config.toml
n_layer = 16
n_kv_head = 7
rope_base = 10000.0
schedule = "wsd"
decay_shape = "linear"
final_lr_fraction = 0.02
seq_len = 512
MLP neurons of a small language model. Each row is named by its layer, matrix (gate and up: input weights) and neuron, and shows model dimensions 320-447. Each number is 50 + 12 x the weight over its row's rms, rounded and kept within 0 to 99. A neuron's up and down rows have the sign that makes its largest values positive.
After each neuron's rows, "fires in" lists the words (lower case) most often at its 100 highest values on Wikipedia text that the model never trained on; "fires after" lists the tokens most often just before its 100 highest values on Wikipedia text that the model never trained on.

L8.gate670:26 61 64 59 53 44 46 51 47 49 58 69 33 53 21 53 58 29 55 51 34 62 37 30 30 43 59 48 43 50 49 48 71 60 45 48 36 71 44 56 47 62 63 46 43 49 45 37 54 33 31 48 62 55 59 48 52 53 45 58 55 58 33 56 42 61 36 52 51 56 53 57 39 58 28 58 52 45 50 42 58 36 49 34 70 63 56 59 45 55 50 62 48 55 78 71 63 65 49 72 66 59 48 32 50 52 51 64 72 47 46 59 48 59 57 53 59 53 33 36 41 57 53 40 41 37 37 49
L8.up670:25 46 64 64 62 47 48 48 61 56 63 39 51 31 64 46 47 29 34 54 30 46 60 36 42 44 47 64 58 22 37 47 56 62 35 51 94 48 30 39 55 58 39 43 47 57 47 41 56 49 36 41 45 57 52 50 48 78 67 44 42 69 39 66 56 60 42 50 39 46 72 56 57 41 53 30 43 48 57 49 39 51 63 57 57 63 29 70 44 60 59 56 45 61 48 53 53 65 44 43 31 56 40 41 27 52 52 56 47 45 57 68 75 60 65 54 54 52 44 63 45 51 37 56 54 43 67 39
fires in: "at", "in", "for", "over", "on", "among"
fires after: ",", ".", " (", " O"

L5.gate354:60 53 53 74 48 30 39 61 37 36 27 38 48 39 32 30 49 45 50 44 62 52 70 20 57 59 55 41 43 66 34 45 45 53 39 37 61 59 51 42 71 42 65 24 38 47 47 44 53 74 46 32 41 63 81 58 48 42 65 49 53 52 56 55 55 54 50 70 61 38 51 69 39 47 60 43 60 43 24 60 37 33 69 45 53 67 44 55 37 56 59 46 71 54 48 56 44 50 64 81 32 30 54 38 34 60 76 30 50 53 59 59 53 33 55 22 45 42 51 61 54 59 55 42 50 41 49 30
L5.up354:35 50 44 65 48 56 25 53 71 52 19 47 45 51 54 60 34 50 44 46 41 53 61 40 54 42 77 46 55 42 54 52 40 60 51 42 47 44 54 68 58 83 69 40 41 55 44 57 34 57 56 35 79 44 44 52 60 46 54 67 69 37 43 80 30 52 53 56 68 65 61 76 47 49 28 34 57 55 37 73 34 51 63 47 55 51 51 29 44 43 52 54 58 62 54 52 79 58 44 70 66 31 39 47 36 52 50 33 46 45 58 40 48 46 18 43 49 51 27 32 61 49 43 53 50 58 58 46
fires in: "1", "0", "2", "4"
fires after: "\n", "-", "–", " (", "+"

L7.gate431:47 46 54 38 58 55 42 58 53 43 48 56 35 64 32 34 53 42 46 52 54 51 51 68 44 79 66 44 41 62 56 38 50 48 64 50 48 57 46 51 54 39 34 41 50 51 74 55 52 49 59 64 49 56 35 52 40 28 56 79 30 34 49 65 57 55 33 37 47 46 57 64 52 42 27 39 66 30 28 60 43 55 28 68 45 65 34 70 49 59 53 35 62 56 31 47 56 25 24 49 56 46 49 59 71 47 72 51 52 50 33 59 45 48 32 43 51 43 61 14 45 57 59 49 39 71 26 61
L7.up431:66 49 55 51 47 51 63 63 39 61 54 44 23 27 48 46 52 58 50 41 53 53 20 36 53 46 47 52 42 48 43 51 23 52 40 27 49 28 69 49 25 34 54 33 49 30 46 58 56 82 53 40 58 69 45 78 46 57 59 69 53 63 34 58 64 51 42 47 58 45 57 53 42 58 34 39 47 27 56 48 22 28 71 60 53 68 53 49 42 50 72 17 64 52 51 60 67 56 56 56 54 47 62 57 54 64 57 24 54 45 63 44 67 33 42 43 68 53 48 63 36 44 74 49 57 35 40 48
fires in: "two", "the", "three", "both", "only"
fires after: " the", " of", " all", " first", " The"

L9.gate646:47 45 57 58 38 53 54 26 38 60 66 57 46 47 47 44 63 45 66 54 49 52 49 42 47 53 47 37 39 47 62 57 63 52 57 55 36 33 43 48 57 43 72 33 28 30 44 62 62 44 54 47 82 50 54 50 39 38 61 52 39 55 61 71 60 53 52 57 59 61 51 64 67 38 65 38 35 61 70 49 43 47 56 49 52 66 71 65 29 39 48 41 67 53 65 59 42 57 45 63 54 37 64 50 51 44 58 59 43 52 35 72 43 58 45 47 44 39 65 56 29 49 37 57 53 50 41 29
L9.up646:63 65 60 51 59 72 58 49 63 57 51 36 53 47 45 46 60 45 17 59 55 49 56 44 56 42 59 37 47 45 54 58 55 72 33 62 50 44 54 54 58 50 29 39 49 55 52 53 53 41 36 54 44 64 58 46 36 51 59 56 35 53 77 42 44 43 67 62 59 52 65 55 64 42 38 23 44 56 46 67 53 60 35 18 52 60 53 51 56 55 46 50 62 18 54 49 60 58 23 41 13 24 39 54 48 60 70 47 54 56 56 55 54 61 19 34 28 36 35 51 40 28 56 56 48 56 49 48
fires in: "1", "0", "2", "3", "4"
fires after: "–", "-", "ale", " -"

L2.gate60:49 63 64 63 51 39 55 47 52 57 40 51 60 43 55 65 56 41 51 61 51 71 64 42 43 41 66 51 39 49 52 68 36 51 40 42 51 72 36 61 46 38 45 21 58 57 41 52 44 49 56 65 54 55 64 55 43 58 36 65 34 55 49 59 17 48 48 46 57 30 48 47 57 28 48 47 25 48 58 36 54 62 57 51 68 43 35 58 29 60 41 58 40 40 49 57 63 24 51 25 60 59 41 44 54 43 52 48 53 51 85 69 62 45 63 36 50 56 50 44 55 39 62 51 23 49 51 57
L2.up60:42 30 37 44 59 52 44 64 70 54 33 38 52 74 73 60 55 49 58 37 39 36 39 57 61 47 48 41 53 43 49 64 47 29 36 60 61 66 37 64 37 51 50 61 46 55 48 22 41 62 63 39 61 35 61 54 80 46 63 43 65 51 63 54 42 43 36 55 41 33 44 39 54 39 50 43 59 40 63 35 57 69 43 55 48 52 51 24 42 78 52 49 37 46 42 49 49 64 40 58 35 57 43 51 67 37 56 37 38 60 33 24 47 58 36 67 42 30 53 67 50 54 46 45 48 31 72 55
fires in: "he", "which", "this", "that", "and", "it"
fires after: ".", ",", "\n", "ed"

L8.gate62:51 32 29 46 38 61 48 59 39 36 54 36 93 26 34 57 75 61 64 48 49 55 44 43 50 54 44 44 22 59 55 57 57 43 40 54 46 49 49 62 69 46 35 35 50 53 64 54 45 59 53 38 52 51 67 59 32 50 50 51 55 49 45 67 39 51 41 59 53 47 57 61 61 48 72 47 61 32 64 53 54 72 28 52 48 62 53 71 48 77 55 57 33 47 55 45 49 48 47 54 34 46 58 60 48 48 49 71 43 57 64 32 44 66 52 40 56 63 39 56 53 62 38 34 67 37 54 55
L8.up62:46 51 58 31 63 41 60 27 47 44 42 42 46 55 40 46 70 74 47 52 55 68 70 33 52 54 48 58 50 51 68 54 35 24 44 41 65 43 49 56 68 50 50 46 36 58 47 68 54 62 58 78 38 75 48 51 67 27 56 38 46 51 47 64 70 47 53 54 10 60 44 66 35 46 56 41 59 76 70 48 64 28 53 49 44 48 41 60 57 47 59 68 67 51 48 63 34 43 51 50 72 42 64 51 48 47 56 39 41 55 44 37 62 49 63 28 74 41 41 37 26 50 38 44 37 34 22 79
fires in: "first", "one", "second", "most"
fires after: " the", ".", " and", " The", ",", "The"

L7.gate874:57 38 48 38 53 54 41 50 59 59 50 42 43 59 42 38 69 42 52 49 66 47 35 60 57 50 65 76 51 37 61 46 45 56 66 74 54 64 42 44 48 42 33 55 48 25 44 70 49 56 68 51 52 61 53 73 30 58 42 63 50 62 56 62 50 52 30 36 52 60 86 54 45 44 44 45 57 29 46 56 50 59 56 55 46 56 62 51 48 53 69 48 61 60 35 35 43 38 49 50 52 61 61 60 42 59 53 35 37 41 44 48 49 47 54 37 46 53 65 61 42 70 41 88 55 33 45 38
L7.up874:37 65 37 33 39 66 62 35 60 54 63 66 63 48 51 51 55 47 42 56 36 51 34 56 64 34 51 56 47 42 57 50 40 39 25 38 32 66 76 52 49 40 49 45 46 48 61 45 54 54 48 45 53 40 37 52 52 51 75 48 64 63 46 54 33 50 56 50 35 34 63 65 43 55 61 46 58 46 35 49 61 47 53 50 61 82 61 59 36 65 59 43 38 45 48 46 55 49 43 67 44 28 54 57 53 56 52 55 26 52 68 71 57 53 23 44 42 48 35 36 59 60 32 48 36 48 43 54
fires in: "first", "only", "it", "second", "most"
fires after: " the", " his", "'s", " and"

L6.gate114:34 58 47 28 49 32 42 54 41 54 41 38 46 47 35 33 35 55 63 57 71 19 63 53 58 66 60 52 25 39 66 41 64 57 42 56 50 58 60 41 39 48 54 49 46 57 38 52 52 51 52 56 46 48 43 50 38 61 30 48 49 70 39 53 46 57 40 61 58 60 48 36 45 47 45 35 43 52 53 53 55 21 48 63 46 57 30 62 33 61 41 49 50 41 42 40 54 58 50 48 46 48 58 58 61 37 51 42 55 62 55 67 51 41 51 57 63 65 45 37 59 31 36 57 70 57 42 20
L6.up114:46 42 65 62 41 40 53 47 33 61 59 47 73 39 60 39 49 43 81 57 53 47 48 75 30 53 31 46 45 63 58 44 44 36 49 57 61 43 50 72 33 55 42 40 44 57 47 45 51 33 38 46 38 52 58 56 61 49 47 32 50 47 61 37 38 62 74 61 50 59 46 33 65 48 65 50 46 77 37 46 39 42 59 57 38 54 50 33 55 49 40 35 40 42 32 48 54 38 53 17 30 46 61 25 42 62 55 39 54 52 64 39 55 53 33 18 46 59 58 55 64 40 51 65 53 56 47 54
fires in: "which"
fires after: ",", "\",", "olog"

L8.gate502:38 55 34 50 54 47 54 33 66 44 62 47 60 46 60 60 49 60 65 45 54 57 35 54 59 50 51 55 41 32 42 42 36 28 51 48 41 50 53 42 57 58 58 43 52 36 27 58 53 53 55 60 83 43 50 46 56 72 51 83 33 47 66 66 40 56 30 49 35 30 45 45 42 56 50 28 57 58 22 67 58 57 39 68 68 36 62 44 31 38 59 54 51 57 64 24 43 52 58 46 45 37 43 53 51 51 77 64 42 52 55 16 62 44 46 48 65 87 85 54 53 59 51 58 54 55 42 57
L8.up502:70 41 42 56 50 50 85 35 44 47 35 56 34 36 47 31 43 43 40 43 40 43 51 39 44 32 50 55 58 66 66 48 57 74 48 39 65 41 72 53 42 65 40 64 30 59 49 60 56 44 60 39 55 41 38 50 55 42 75 36 57 59 31 52 36 39 57 42 55 49 57 34 47 50 43 71 60 57 42 43 51 67 40 50 09 64 41 56 78 42 55 45 45 63 45 64 49 53 36 77 37 68 74 51 37 53 50 50 61 38 63 66 33 71 53 44 57 35 49 64 41 52 75 58 57 62 45 38
fires in: "a", "an", "area", "analysis"
fires after: "\n", ".", " and", "-", ","

L7.gate424:69 36 37 43 52 39 53 45 48 37 40 74 39 56 44 44 52 48 60 51 53 60 43 47 49 36 69 57 40 53 52 68 49 50 47 49 61 72 36 55 32 33 38 48 49 39 30 61 60 85 55 41 42 57 45 51 41 51 53 50 43 57 62 59 46 68 26 43 45 44 38 56 27 45 59 29 52 53 32 61 49 45 51 51 53 41 49 60 42 65 77 44 59 56 50 46 60 40 51 44 39 47 62 57 64 61 37 60 33 42 45 38 53 38 36 26 57 58 44 49 47 32 38 47 34 63 65 49
L7.up424:52 57 45 53 49 44 56 59 32 62 74 28 45 43 37 60 41 67 30 53 60 53 38 61 53 50 41 53 37 47 64 37 36 66 39 31 30 42 52 55 39 51 34 47 37 29 43 46 36 59 71 43 54 52 79 61 53 44 56 65 64 60 67 43 36 45 60 70 50 57 47 46 46 52 54 64 48 48 45 38 73 74 52 44 63 72 54 51 36 75 57 49 43 39 40 31 31 49 54 53 44 43 64 61 39 80 65 46 47 45 31 54 55 59 37 50 64 52 38 46 55 56 40 42 55 53 62 38
fires in: "first", "final", "next", "same", "former"
fires after: " the", " his", "'s", " The", " its", " His"

L2.gate536:56 70 50 58 33 50 35 49 57 38 59 55 57 59 60 33 43 44 50 57 64 31 39 43 44 44 40 47 45 73 50 75 35 46 72 46 48 37 62 42 49 41 38 38 50 48 40 49 35 44 38 30 52 56 67 63 55 54 56 34 46 24 67 57 44 48 45 43 63 57 51 57 30 39 29 52 39 55 37 39 60 51 63 80 75 58 45 44 41 32 58 55 26 41 79 42 51 57 48 43 46 47 50 68 31 46 53 59 27 69 62 54 53 49 53 28 23 59 54 50 50 69 51 48 22 63 45 32
L2.up536:43 62 61 74 41 44 41 54 43 47 38 47 50 29 29 53 54 28 48 43 50 58 52 73 32 23 62 47 62 33 67 55 46 49 38 36 68 49 44 32 53 47 58 42 50 59 57 49 47 56 35 52 63 50 50 51 53 63 54 50 56 43 68 42 40 29 39 71 58 53 59 57 53 57 50 50 59 62 46 57 51 62 51 44 64 47 62 75 44 56 51 60 41 54 53 70 57 34 47 76 54 28 52 46 52 42 55 61 41 49 52 43 42 79 55 59 59 50 48 65 57 53 64 27 42 46 55 65
fires in: "he"
fires after: ".", "\n", " (", ",", " |", "S"